Weights of a small transformer language model: MLP 768 GELU, 4458 steps.
MLP neurons of a small language model. Each row is named by its layer, matrix (up: input weights; down: output weights) and neuron, and shows model dimensions 0-191. Each number is 128 + 32 x the weight over its row's rms, rounded and kept within 0 to 255. Numbers have three digits each.
A block is one neuron, or neurons of one layer that tend to fire together. After each block is what it responds to, as a language model described it from the Wikipedia text at the highest values.

L10.up190:157176155130198083064155106155129112169149096161086099113142137157083170144195107159173182139121125145096110118129156150171109082144177135117097140187071126132105080115138113162127159183124096178118120115096145111157198059094128126087060115095128141143122078142125159121139115150135144118166106155165050108111131097167064123167157131083150122125157098102129159131154090117182113096087165166058077174116191156156133141091154166144075124113139132111116173083147134193111106144075076160158109138097090084062110114133115095094162155119134136118151114127086164140081112145115102165
L10.down190:137088120140101144178137109161118107153132097151170123152145066133144107170154146114163143114139187148132137097168086130158111106132140111100084177104143151089135131079141111135103126088164130177164138095124115079134074151123090136092100149106143127136144096163075096136138143139041165161126195105124167148185105169153135051086116174133177100132089118253115077134105089200102066144084185124151123170135133165141196111099069151087147115064192094106131162111091128126131177124096137125127166137088091106132126061106123159115178156093100144117139091127129111097140130169132130137
L10.up313:105159075104126084107119148072136151159117119120133087131159162181104191109145198116140140094079172142114138068087103120151123066151143105120116083112150139103107076191061121149112185131134108157120156106094100121122134112162094112152086180085119172080125160121129110137158153096103154135131128141135098145135098090131124114134123147104085175082075112137093110100147084097106098064177114137126100111051090147144151167104140150216107144131151080094113098152108161134143094115201074144152135130124132161156107123094154160164182141095165059141064181152068114125107093085084141058
L10.down313:080099129178061171113161157110126108138155075173095103115105055102116108120119108132135129173156198129162165111127102127114161148101122154145109105185144128050160115186114118113146131088143154191124114145145131131175110080077193108084102150072113148161205157112170121092169077096118103052147067156127162158132115136132098216138089147171127115113094138144104124154182109107129165123121167128110126128101124083129129123127130175089140147128188105101161134212128134114154159133082111113109179083136115085131143163093115104097096160092089103118174174076075166119095106097145141160
L10.up677:121074133151122151141131103145133088120153079194109168178177144114031116136099107145131134066140160150139138102083145108106169109154058132109146131131117076071094042151117119144129062135133142123075123204073137146147143122120131093137129178128181055154119102126155135121125162107120107080110117155101124101117133139095115163137161118103109125147125090062145132184110066138111111121146156181109104180067103195125127147125170083205137108121109076120126125145100103157120163162123087184124084126133150181111075109168089123130153197127142143105144170153113102078131116087073074139
L10.down677:085205117145108124121137159169141142184160126082117085094127099173147086091126151137134121134157164108104088142187130158084117175089148126131126102146109171107141164126181096139157140069145142183164098104167095113146138191139123196124141096115128124093127125226145119100167111129091132061148076109104111122089117141164131137157141104165096186165139120119072129068144165080154094107143160123128139125104150098099139172221096096127151170141175084131162135094150132100067148154143122181147177151059138149152143166130164100114164116129130103086132134164122070177088154092100208106
L10.up686:114125146138114115172154184064134096105150138167102112169078107111058169170113089091162134109129122108156121097093162199127166163135151123135093086093117125105140072112170105118113071168128121072160108133108054087145120064120121130118124137102164093114119122187132130138140143156148144127112105128124157099104117100123166121172166144191114135112128116139092149077204109130148121095121177060117104121067136118152137128005101110217171159081163107150117146146159112177095101128203127180135096158104088140149144159144110166110115158140170106149120185145109200133131145119107177140
L10.down686:116142194151160182142160150122149114133164155102102122212119136162121120148138141146161158131140166131134119111053189140080148185088141098097140096117085139126124084122164079049179158047132122055107166126118193108083165117113116135163051148137159064112107110135192116149143120147134181164139135108119113067130109143087151117115105144169143142130099113119147101136119127141100141129143138158121142061124091176121165161103195098219095155097168125081118110141112152127142108170106160153130137117102103164134125137110099105092119152077129154087148130128073121147185138054113161051
Description: The space or dash right before a year, chiefly after "Month day," in birth or release dates, e.g. "November 22, 1999", "1950s–1970s". Weaker, scattered hits fall on mid-word fragments such as "Alex|and|er" and "L|a|w".

L2.up134:101055165063137151128148073093083127170155125159145111094090095097138105142143042114178099117125110129086110132130159165108155122107130196102128145147093218151106093139158115129033129164136103180130147132153073156136082126164117169109166174111095109113057109126063115154140110162130135148097113079180092125113139071135102112124108134103125145172125141132112126097138086127125139097102075109138143091152145143153170142145144095120087124138169152098196159151080104054132196125205110101132162107144124177131163067135130124136106158146114054162157163115120096146147118120137187173
L2.down134:107140099187135135152132125145133218175075067111179103131135173094099065121179081112060132107127095124124110175186127130148174161165069118120164132132082200176151121110087129136155139182091173129060129125098135155119176133119176118126166118188179109139110142155132156114170111062107083138096107083103122137121128094111130103118160158101104190070140119103099110159153140161154109142142150101127125119130215122152108119087179115184175162161068119117118127046117101141114218097128095114124140118098134154141078147115147121135114079136096158137109120129168159149095151158149140161
L2.up326:118184150130130150076130110106103136112164104115098188200134142133110162201144166126140118080127140062153192171104096050097108120076127118157105112132164094144134111127091053107107144097182099146141141140201154093114143169129086129149103087139109103129068119170140151140164165140139115201117101165094146151085117121188068090173129222178146135109171110151101173144090129119124151165182118129150128063102115093112136097119128137128100125084103099137133092107167075185150150147178170148107106134166101125116172185128176078140111115114082166154081154119120102164154110137116141118
L2.down326:095138156160109135162139042072101167125128113143207150099115172123156123147142189106132166207087148164051084208128181113129118149133139086114159124124126094169179126092139091133172084093166097124118139147126125138143122087137130111166100163162179184146108171157132123148128114118098148158143193131133072098154167132073131135163138140087113143081046190145192148115107119130098113107137122106160176104068108102125136140153173091135105126118125137156166186145125182094105124145115147120162109154178157152115110134179157086130169152154140140131171121117086104146030155128158120175
L2.up570:108143148118088124123147079128092144122107111170134170111072199121168073197136107131126164082152112068044213111155133139049097206131156130121112060129123164140141146144113098143172202139132176108129168109068174114109146039177120114098190171179171144145144093102123125119159117136156129138072135144185092142124138107121151152126101148137100128097105134167113103122183077109101153103162134158093130117176129131112178104134132169129083146133179152108168114105128135130149155116093147150157106114133160142131175138094099086157138074099133139151135107092102120156052106157180160093
L2.down570:144136183117146169142132114133144120126145152171136137156112113055146217158146134158112115107126164149126180145089133124094119163138187164144163138153143083170138106129146128112176144096145130143144167175154123172044164145146102133096141135118119181142084123171115094082082098108143123121105092097142129106141198075144183120177165104090151177112108142086091115106106112142120097091165132113155121075156150150152108164124118139123137128119153186167180117100176101120150166114199165208159129150103113222216133105136125082128063091156157151119077136167080094169107146153128188160
L2.up608:137134117128151153103112145110084143137157140138117090137118153119134072104161089125154106078156124115160173182151127110155103163101137099141076109144137158133146152156178085127122184148159117129082170096106121114121125155159072146091110131141154054124148111126182148140119116078203121196031137131176177105141162144122090170107120137144020152126184165102079125163055095137159149098172151154068080124133133146100145117116140135128104163121147145127174125132151134127125111178165183097188199133135193156175180149188136106147110052080162102134126100108087122147142112122163127163
L2.down608:153163153160087121121135116058080128194075118094141129174115148131132162167073130169157126168158162095136153135173120158095119183147128151125150127146166080142153106154126110102151143091105218084159174183141181159075154049132162068078074127107118107062097153137087105110134089132096169122148167170069109108123112138140166130131101150146143127152052103101139146135125168136135145117125128180107142134125137134184095133074118155131160128108142127137183143123110121138160096070199102144123127165114040153165096141124067058135113105129166138122094141124137082195074111151136130162
Description: Short word-piece continuations inside split words, especially "n" after "or" or "can", as in Califor-n-ia, cor-n-ice, can-n-ot, bor-n, n-ot.

L2.up38:132136119116101161084095104079133112115128132138124141069081151055160070113158141125172087122161121105156125110120217175124087140145151065133064126039103123123080167122201167098135130067122141097155118150101145153183129088142160127120160125101143153110142144116090123135137157137141179067097131144167131115171147156188090164122149178090105151099152174121149087138095174077105169160127047105132151173110103110146149056116123090156087197148093127139138132085137140109114173125160105134135131133165098113098152128160138141173145165094135153088102154187136120164133196086127198143
L2.down38:097094161133151133113155177116098128141129184150143180178078111102142154111118164161143090054114096172119120159193139122118080107119119098097095142071146159122123134107145127090143178132097171140166153143120103122114130160122111184094090111118110093096150152105144127063186102151159132124137055099142079145150164089146055105154197159120081160089114125090227118167145121151138166183132135110129155111100148128077165053064108118097088094151089182130052179092125120123132140139123082175098086121134135095069150130141076101161109123153171138081143138100123093148150142172112159151
L2.up102:140136144100121135131174091162097076132125155196169105128148120091147102109183159090121109134237175128114141105191154168114123077070123124158112117131213142139116178017165129148125103134208152086156127133133126088141111070153166133108143126108104124113155158099116102122095140138172181130140130107141123152206175142099081202138120157144075095158144142114107080090143135135125145150117109145113143072127165127131113097139098157188151194129118122144109094110119130106100133110106075103103137180142137101083148194099125126069126132113050130147178082077114156148154144141146144147
L2.down102:069112088125123117157185115166114124078107136170134109157142072108160146170122122221125119134120170163109144085151144125152119138039142138124099145115170144149137127123103144061100152136151101143145140124167094134086123126139147149171110124146127075078099133107139114123080132104171186129147138140087131157143179120127062148197180162115064143140112172129145078108116123104136084219149113147096163157129144129102081127064068148098137134195151155137143095107166121087130110109104121090137131193145117091103143101111112106110147190114188076099148114104154034142150177055159110092
L2.up404:135106158103172202154110154087139131151105139110118157146140121126112111127139096176110087123156138152169172141136192184166039174126138097062159164090135087130090159081163177127073133094112118123168088101114121097103171116134085125101144090162108064099177114135159134123163171112153180144153109085113116130148132180119106139161142102067139086148139079144103120164150165082120135106052102068137142126118134097096109169188130128113130111175188190144120177079100171171162119106148120104157108144159161074101065128123115155112111157103085106147175052124106113119133172163183122106
L2.down404:129128102145145163123118122107155157118108109157196089099163115174138125114155150125188159165141136152103123101165127103152166097096143059175038116130122141131138168137113110073142095156088114059125053165105166168141156159099184187172164153155168101089122187160142076139147106073214099094164112125162116130109081057108087133161149118102114145139134187124173151143086058131114115113108159142134159162085084105083145163104138153123159113112171118152144106129101122159180142172111174128101162129126207150140142102187136149127131181111125144157103090171133131143170136066138148088
L2.up522:059154070090190120079177135094126069122178110162086133064138125089059124065171085095136150137175147120145181149144107124098106063108131112087114174120101192155161157083079095151106147073142136093145152160101093136144129140099189147110098162154102157151155169131133166097129112129107138076082144081133157116127166110097129161129139104098120147141133119142187122106168097114142124133108125126152129083151114189183128079097098180188101128131090135094097114101123079091085116135108100074130123137102177164112151167096085099098109083087079172079145101090128167111180171092115143147
L2.down522:093075135135106075122120117096154147178112166085067044121144094152147090160086189128126125181059180146101088099132152158159120139089144081123122136161158187091151127125096109087128118146140119139153068138129171117128173133145138175188136122134122057115127112120137090105120150138098111201123132128138126142131151090125113110180171150108107090183126151119115145162080148151140107161076187166132071177125124072155122140147151140046067111136057125075146123090139160088129153044140173152147101178135168166143112085146144164133161152135153081122150119105128088157081121070098107115
Description: The token a/A, both the article (had a, of a) and the first letter of a split word (a-gainst, a-ccording, a-rms).

L10.up77:096157135101152128143133181106120092144133161079115076123124124143094102153141106165098113121140113156146053171107188155126117132156157089183111125128179145126115146115133069142129104120115081098145085152147154069117097138123099100098138092189119123142143163100179126100105045109158125129100105163155126142064131166173085142134118077141117134090090085129112090144062135124152107137156131170099086131083086183152116131140135160198203153186172181155100124151174175067140156178110138138130089188082183137112129114108184191113121198135123169094140149096104176078074132124156124094
L10.down77:154101132164077152130132082186155076139134162141172152143125128112124115097166100137146185156130126159146127153088092099088086138140069128123093199135118152169163129165099143141072131112112121135093056078109111082120140105123109137185155063083164177120124128152062121192137142162161101169171179102167147144144149048177136076079136109160163118136138088103113200140116147095125116159137153175130111142131159152102165113110133109124046108071089068115088099121088100167070152120136112126120118143099069119191188133140121121134075104146116194135128088127180122112130133109067122109
L10.up237:113126077123116148125116077219143095133164136097113122115129140145079090111101105131148109084129164164094036126111124196199117136135134153165131139120171127111129107160095170133136102153152164121064108132206126097094096162138161117112073122179123127136124093245159153134130133167149158081118194136114113166142167121092135087214150128096139148094104095164091138137082128108101086155163177121141107108101172143148104185152123155165167127096134210152143139112114146117125136104152134175168128089087112098099083087100127154194169159157139122196112113093127124127119154119126115072
L10.down237:166123116150131134075211076143162114142137109085122171113151105096132138089116138148107128139123140102155148120163130164149122119119089150152085095130191117152086150106088131148115100080145152131126082160167121160182084141117143066118118118132175063158188141067137138064082138074181166181164081139207118137097165129210142152115089091096134141140129098091088053136085071160109167122105150137171100128060093099161113075143098076065102120142140144118094116146219154171102108143169097138128157095083123139131110161140144082135120148078151103145137158151105136118130151082100118127
L10.up284:149151151113120117143120112111167097121167093129123108129104098131122113144113131102111063111101105149167105152139122152089116130151122079137134147108137074097102127159120140163131148181109137168136053176110130192173170175145081146132119114082114117189141140154226120122174116135132090143105176161141106148113219121044072182115068143105090161072092142141060148137152110148128074125078081128106148110149184154142090128093151115089168155157120160145114118189175100060150144178136100175181126150132128081174154079113101117134120161153201126133087164152144089172129086113152098145
L10.down284:135089068141093157090125151155154075081149142119119196121137090127131070137125090134095101116183097096167108170172112129169041167146098115133111066138127109187091166096121103165109149162142106178169101067172130097107103198117110093140132106156149078119139131114146094134107147189122126089130181142216152137121105125130095134138082139135150152056139153095132093166107125159120139114138118112083119113085144170098133097154118189166129082167117118180172154151129124058154139128154112108146163062112109098153135143186173102112134116221154131096133077116116136107204121135100144102
L10.up639:087135126068117091124108144132159138185177149132137091169130167188131127069092066107133066101132152137145122190111125182155071102110124124121131062135166114133168160129077131159137081156163089099119106180105120142134121166135156120112117126094102204087135120145210138123167157173142152188097094105101133106189120150096101133136132179104154139080141124085118129133119127057117142048109120122079085124080099138106097172141096121119153073144091106092131120086149133134097156129178171158150111131083145147154151138149092101111110106153150133153157197097099075075209110083146070097
L10.down639:130187111191146123139140143114103116130142142094147178117167090124103146093133180137135108087124185124157151115123067102099081156147116153162095156120088158153125100171175126139180154078092173127114195131067114133196133135121109123076115144094129118119158112140101112123190145158100164104133112123080106201103160112101110106171145116120114121154111080066107050137150192122125102092077047108124089092088146166137118105104096129089098082095109160105122125181110117101124114128135121115104167012133161161173117121164086091163096122151127068078153192128117100114089116137068133130
Description: The space before a day number in dates, after a month or "on"/"born" (November 17, On 9 May), plus some mid-word fragments (Passen-g-er, vac-c-ine).

L10.up16:138174177087123060157104126103145152146092097111162089082088118102115121140179152057176142135113138042144149140101172130128135135113132099207112119145124142171112134112160018117115138148142077118149124102117151129170120123167114125156125150149085160153092072122109162141151137104237116096139175147166181158119161100149144122117096098117128151115094157150163183114113159097180167099176141165125086079138134139219154111133133093150173147158117127143120112144154093114133087120166149078119068094111198097086194155151101120130123106148115138155089135134121152072152163109073141095
L10.down16:082181095148091123117131177143093140155107156160080194102137151127178125173141168107102103101122151144076116143088140146083062083156084183103137191112138129113071141143096090113145084153134127069064157140094134219112161084168150117173099077180092151091115060083131155099133160180079123168057099132127151098131119104122139092130124125149113124107108163074140114154118075124185140151105143104114161135065126143117152167161114102164130069108108110124146138111142116106141114113124153190157096114119162184131110115148125121102142126166126060178228141116107169135109173148130154124
L10.up152:081175113119170125143110128103100120139092166096075127101141117156105153159120179148091182089131130064141177155231132179140124108097125118110127094120144149156168116151098118196081169164151115184107111091110117153177125122119089163135163139115140100145144100169082118153094143166113119139124119149159152103166103147140102099156107147191135131127063173091180111113152113061174166069122138142173100086162130102185119158113040155130124166145134110132169123139144122126175140140170144132120149100138098217138108110088066138151124087059187155151092130054114152091147172159165131117
L10.down152:104145180145048146094077185193129169164169140093135133092105141138121084111110154105148136167108087098073219082124058084161076160083064090142089128113186162148141082170187085052115117066132131140116122113157121134098128144157169115133102130122132107124141157159141207121114126117135121115116093143102120100106150147095069169123143132129084137082114142078114169161117133052101119127140072137159108088172120129139160158096185104166124121124133108147110158110098062156077164129116148174133148168157084067089136159184177115135092137131132132142151132121086109135077122135145129126
L10.up202:107071134081146195141138089125123078137094155110135093110162097097136156164141134077129152078089122140093097079123136112144138182151152167109128138114167094193085144136135124122167091178180099145126101112092123113185149173190092116081096127112189159109142134154232134182156132143158087150085161116141113176121148128132124130175105082124072120118046162124114167184152117101193187159118123132079158120157096170186146176151167137121186189115108157141149146127141104118165151177160087164088101082118138113137093080158178202117132122113148134084134152114116147108115108132130148119
L10.down202:087092112200109099148103104136115081097113173129159166169054069096106112170163160115123153131127163130095203119183100112108147100168136122148134118111133097095150126155062156119059136136132173127121145169161134167095135131130103117115099084135097107065119134137108130117121112195123082080151088120173180101115115131156120198155092130077164154165091114125092075171147166125176078150177160103141144118177104175141110144148095159148068092114157088183085149086086131039096182113162111125182073117126137117143137190166158096131128125125127190116117107124097155150127157151158121097
L10.up390:107087128064142142122123144165145175167153159079088115177116127085173138106135137055090175131112104153193111060196114029111111115135142141123182131125099204117172148117171130109105146156167126113119116097117161126138083139217171146090128122169181142137086120124153107162111163149158070101081168140107108101173118127140138127099143133135143129127095185101123124178143108120143153096052132127080157143173123139187114102149118137104146150113120113076187132169186092198138113180143067105114119125117176113151117126140128176112108117145123214150089108147119126064123147154153104131
L10.down390:105126147106102165141076129185146126147132151125141100106138108110149084114121104127160177178135086140065144125041119093158073092085084173118130134145108099152135112124115091124156146121100072179133098172157148146142132096157118129135178152117117242104118191115180162173129135103144118162097130167152115144133139116088053163175050106123087119174102126133119092092186118108171175118098138092093108160070069184151166238083154169151092118120128126166116167099111158136169147113140100154088109130143153142082090144157133146144172161120107144087109114097098136117112152147160166129
Description: Single letters or short pieces inside words tokenized oddly, often the second of a doubled letter, as in Gre|e|k, ro|o|f, Win|n|ing, plan|n|ing.

L6.up453:107167131157071089165131123128160060174139148142111105176177090157099156097063107150111155113149099151136165178134145148119086121123146167095127110108133123120095139166098095145129146111136117153153084111118099059096140026100080066129124152162103094150183196137143106103199083117131146111090144136116123128137105117120142146143151092166072138096137105177123168193149147125122094180100121099077080130153114199141116147109131146101056131090119125112137135134117103072159109140126153058169103131096109131165127118083097124143139132128107144145214166213117146084206072121097123126
L6.down453:079128143141125124022166133134111138137139137096131125140129176130057091123130149110132151173164064137093105116129120102161109157157142105123086172105146116119133105161138125102117159179120182138086087107162113162137117153098067163124135117114130092057098106162122201148141142090138167150119212141108152151177084099135089123110116076110168139183093161106119106121125108140114126107120182143147178163057148109111098192149107185180188117142119153085125114136156086091094164149109070118100053130088152170137116067141130156122189099109145116146179081142084106190095090128088131165
Description: Space after "born", a month name or "in/on" where a day or year number comes next, e.g. born 1985, March 08, plus mid-word fragments.

L6.up388:117112108113121090128147125073150119085136151107130150108182138170122147139114129197146061145099132054146154086076071123126070107108182152126116116091114128143112082118120058218116114173162136111125149077139119131176181108152145110098146119131103074135158098127130168140156086124139148160141129199123187121125116127109095138159143150166141092222133130121125110123210199161154095112159119232135120088174153099152142135145152135079109125175102127136074160125178143093132126074160145088130117141096126127101180115120106152106127143152120139128100112156108134190154159089187062087
L6.down388:162093104192055099070145128197148186157097086180091162133125113141120133108143135099107161120158184083153168161108142142088133095137172184147119128124142145133152132076155095058067141119151121152179156124084129066043096143138139136127116154150124087115149107175117108119119078169134152096204174175176090106117137133136106133133054128148114145143126144104109119107112128099091153118117089099120120158109108150172083156127088107125098062164134142162183103147066120058173159124100128144109107150091124081123077152096128160152115168135168142105149092144124116136122072140059078072
Description: Short subword fragments inside a word split into several tokens, such as the m in Format, ut in minute or Lieutenant, n in beginning.

L2.up4:155139115154146092109101130112181089078083122161130147118176113117136174071181075184148105168149100106177067095152150119116182081147127142112146154145108129133157142098088120124057097146141162180077142077130121115137124088121173155103112157208155159122105099046169103124158153175130149121082152204132102062191099121070144125141127080187152129094122147149191143092116136174093204097155139123178133131119171158102145130166159127152095129134091161160115081152145113181149125138167112132172123100122120094127150105122147166154137111132123118120162122167080180074175081079142116136
L2.down4:109089118186096206116067126123096151147149102144126148158128146104106112131173113117095128139128047121108140142138195126117114153182176155212116135116110141087122163136059105113102115139107054070109095171105140121074130110144177054093123135091168104096108101137101129118060090064146109147147130128146118137108077087127114098175142139147117121151107109142183189121111097119171145167170102097131140160137122142111157102056094084146107113097162101211116125094114195132090106172109132119152175091134105111101105173101140105165071161137114140076084128138124088091154052106138103136
L2.up246:113083158107079140142099141093105120148113127151140135029157109145201174105156112142183144152121155136130125152113135117111144133095084189108123172110134114171135070141145093223033104181070121108117060145107164101148120108085093141115166080159096176127127162095194148159131087153125164152157134073143118140128105131106132109135127145119136105146139156145185122145139183090107127084148124154199142155141124241091158101164126097136081154098147161134155107127100062159111163121146037097181164167152144090116125148123097148119140113170102145136111118158147138148111115097158127140
L2.down246:138129154182059086134124127095108127097179148179190176077113131099090145152076152146116151166121158133107114165174144087123123132137164076073082110089142077133123122153182138124070129133091119146152082100077120143100107100120067080140135134112145108145122160090139084155122103172126128095168155101144153107082101150233123185154150115084140154159095117121157132120123153136086085133192180129131155197121202146108100120127150132067175137117089173088160110152089125147081150108110065079159086154143131069131056141097106119126172115143148104129092144122067155133147144121126141073
L2.up369:135167101104089090092111163106126110202130045130161138099113181135138172058163131181106158138100150107194115106109132165118118127216115105076196145152102111134105127070105132144105140112172183163144128197112166118208185096103086106130197123142111174130117093148210163143112139180158128106109125125127070192114153128150163112132151119109138106126099117123148166130185093114118121114144095095143165117132125214149158164154121131145080160113120145086098113127090123079081157118070127128106193134140160112136126208122122149142110149111106145098111109116126173184118091107132143154
L2.down369:111109160221048116189119184102112099125103121119111111087156146118175152075096140148165138098155207065113168145130100144097175134137115142026107117133066138108116145167149127107097114124063141191129122116135117112169154121157118095129144118122135063140129175155209099092111125169091139121111113145078150141163183164130147151162146146132159171103130153090163119161147172121160100111166140139073130081135139169103136107047116059088119109128158099080167109148157106122132151137130186164109163137101110090131102170100166101131094162111179162134135153069099134124100101106156093162
L2.up490:120133152114142123125051094084066161152191175090158121184088119142075145126113106216179163137173084148115120139101135137135139123092130081151174172072179149099101140143078081158068120167114162158121114140125112061122161130101140141123121126144110113171202140145134132134150186137125130127121143116093089100083133086078119075135135138155133162102189174136108063125105120199149097127192152107102150132087107089195131103179136071116122112062144106125169094144102100133090115144059148173111143132131149083118161162073085122129113102153116129099107116120125171142138085196103143141
L2.down490:161091117127065134132120111117135126165137098108090147128101174156154119120112255156112089171043098111145175151117199153114141111171153136131069112122095117120132120099107116124113125181134114089153121138140037108143089153123164112136083184071123107093114136137120127139138173093144120139116144180086106122142170171068149168121163164141137151117116077120158124138163092196139186124179101117150131127150141112199059142137117082116109154138186127115103163146098131170052116128094112059090107129107146113114149127106172082109153093107138113127113095115138146201112120109056172137
Description: En dashes between two numbers in sports results tables (1–3, 0–5), also colons and commas inside numbers (3:18, 22,800), and middle word pieces like os, ut, is (José, but, Fisher).

L6.up123:162110126182156107142110140106154106108113120136133052165093170132132148134095152161155121119171131145137125100157126174138097127107136088080115080052134116101171119103115114140069118162165124192142049157103106110141114127183126093180123166116177141136109101091144122137128171174126134175166091111061099095170126135110102113122132100223072078133146088180150129113108093074150133127113096150168095115151106121100134146113150121152052084133160127105143079068143098184128056159141141132215075128102145137089107129152097138189154089118126142151097129183053159147090099096133114088
L6.down123:113144123187087176116113172139085124139154103110153110170156147145110097073193097171118173186091107170177110116117156168146130144153103174098087120174105163094095146156109143096085101094125181156079171098070124088153111087151104130129165077080113115085142116202134072123126119194115217111146169132106123131130127073123117181166124081152097110111159076133126157167135189098120171149096141143148172123096134201138097136162143112167152120116107091131055108164053113148145114105090119114090135117157103117159129166087158095137152135089156157097182129125116093116105089096132165173
Description: Spaces and dashes just before a year or number (In 2018, August 17, 1984, mid-1980s, under-23), plus age digits and word-middle pieces like ad in decade or leader.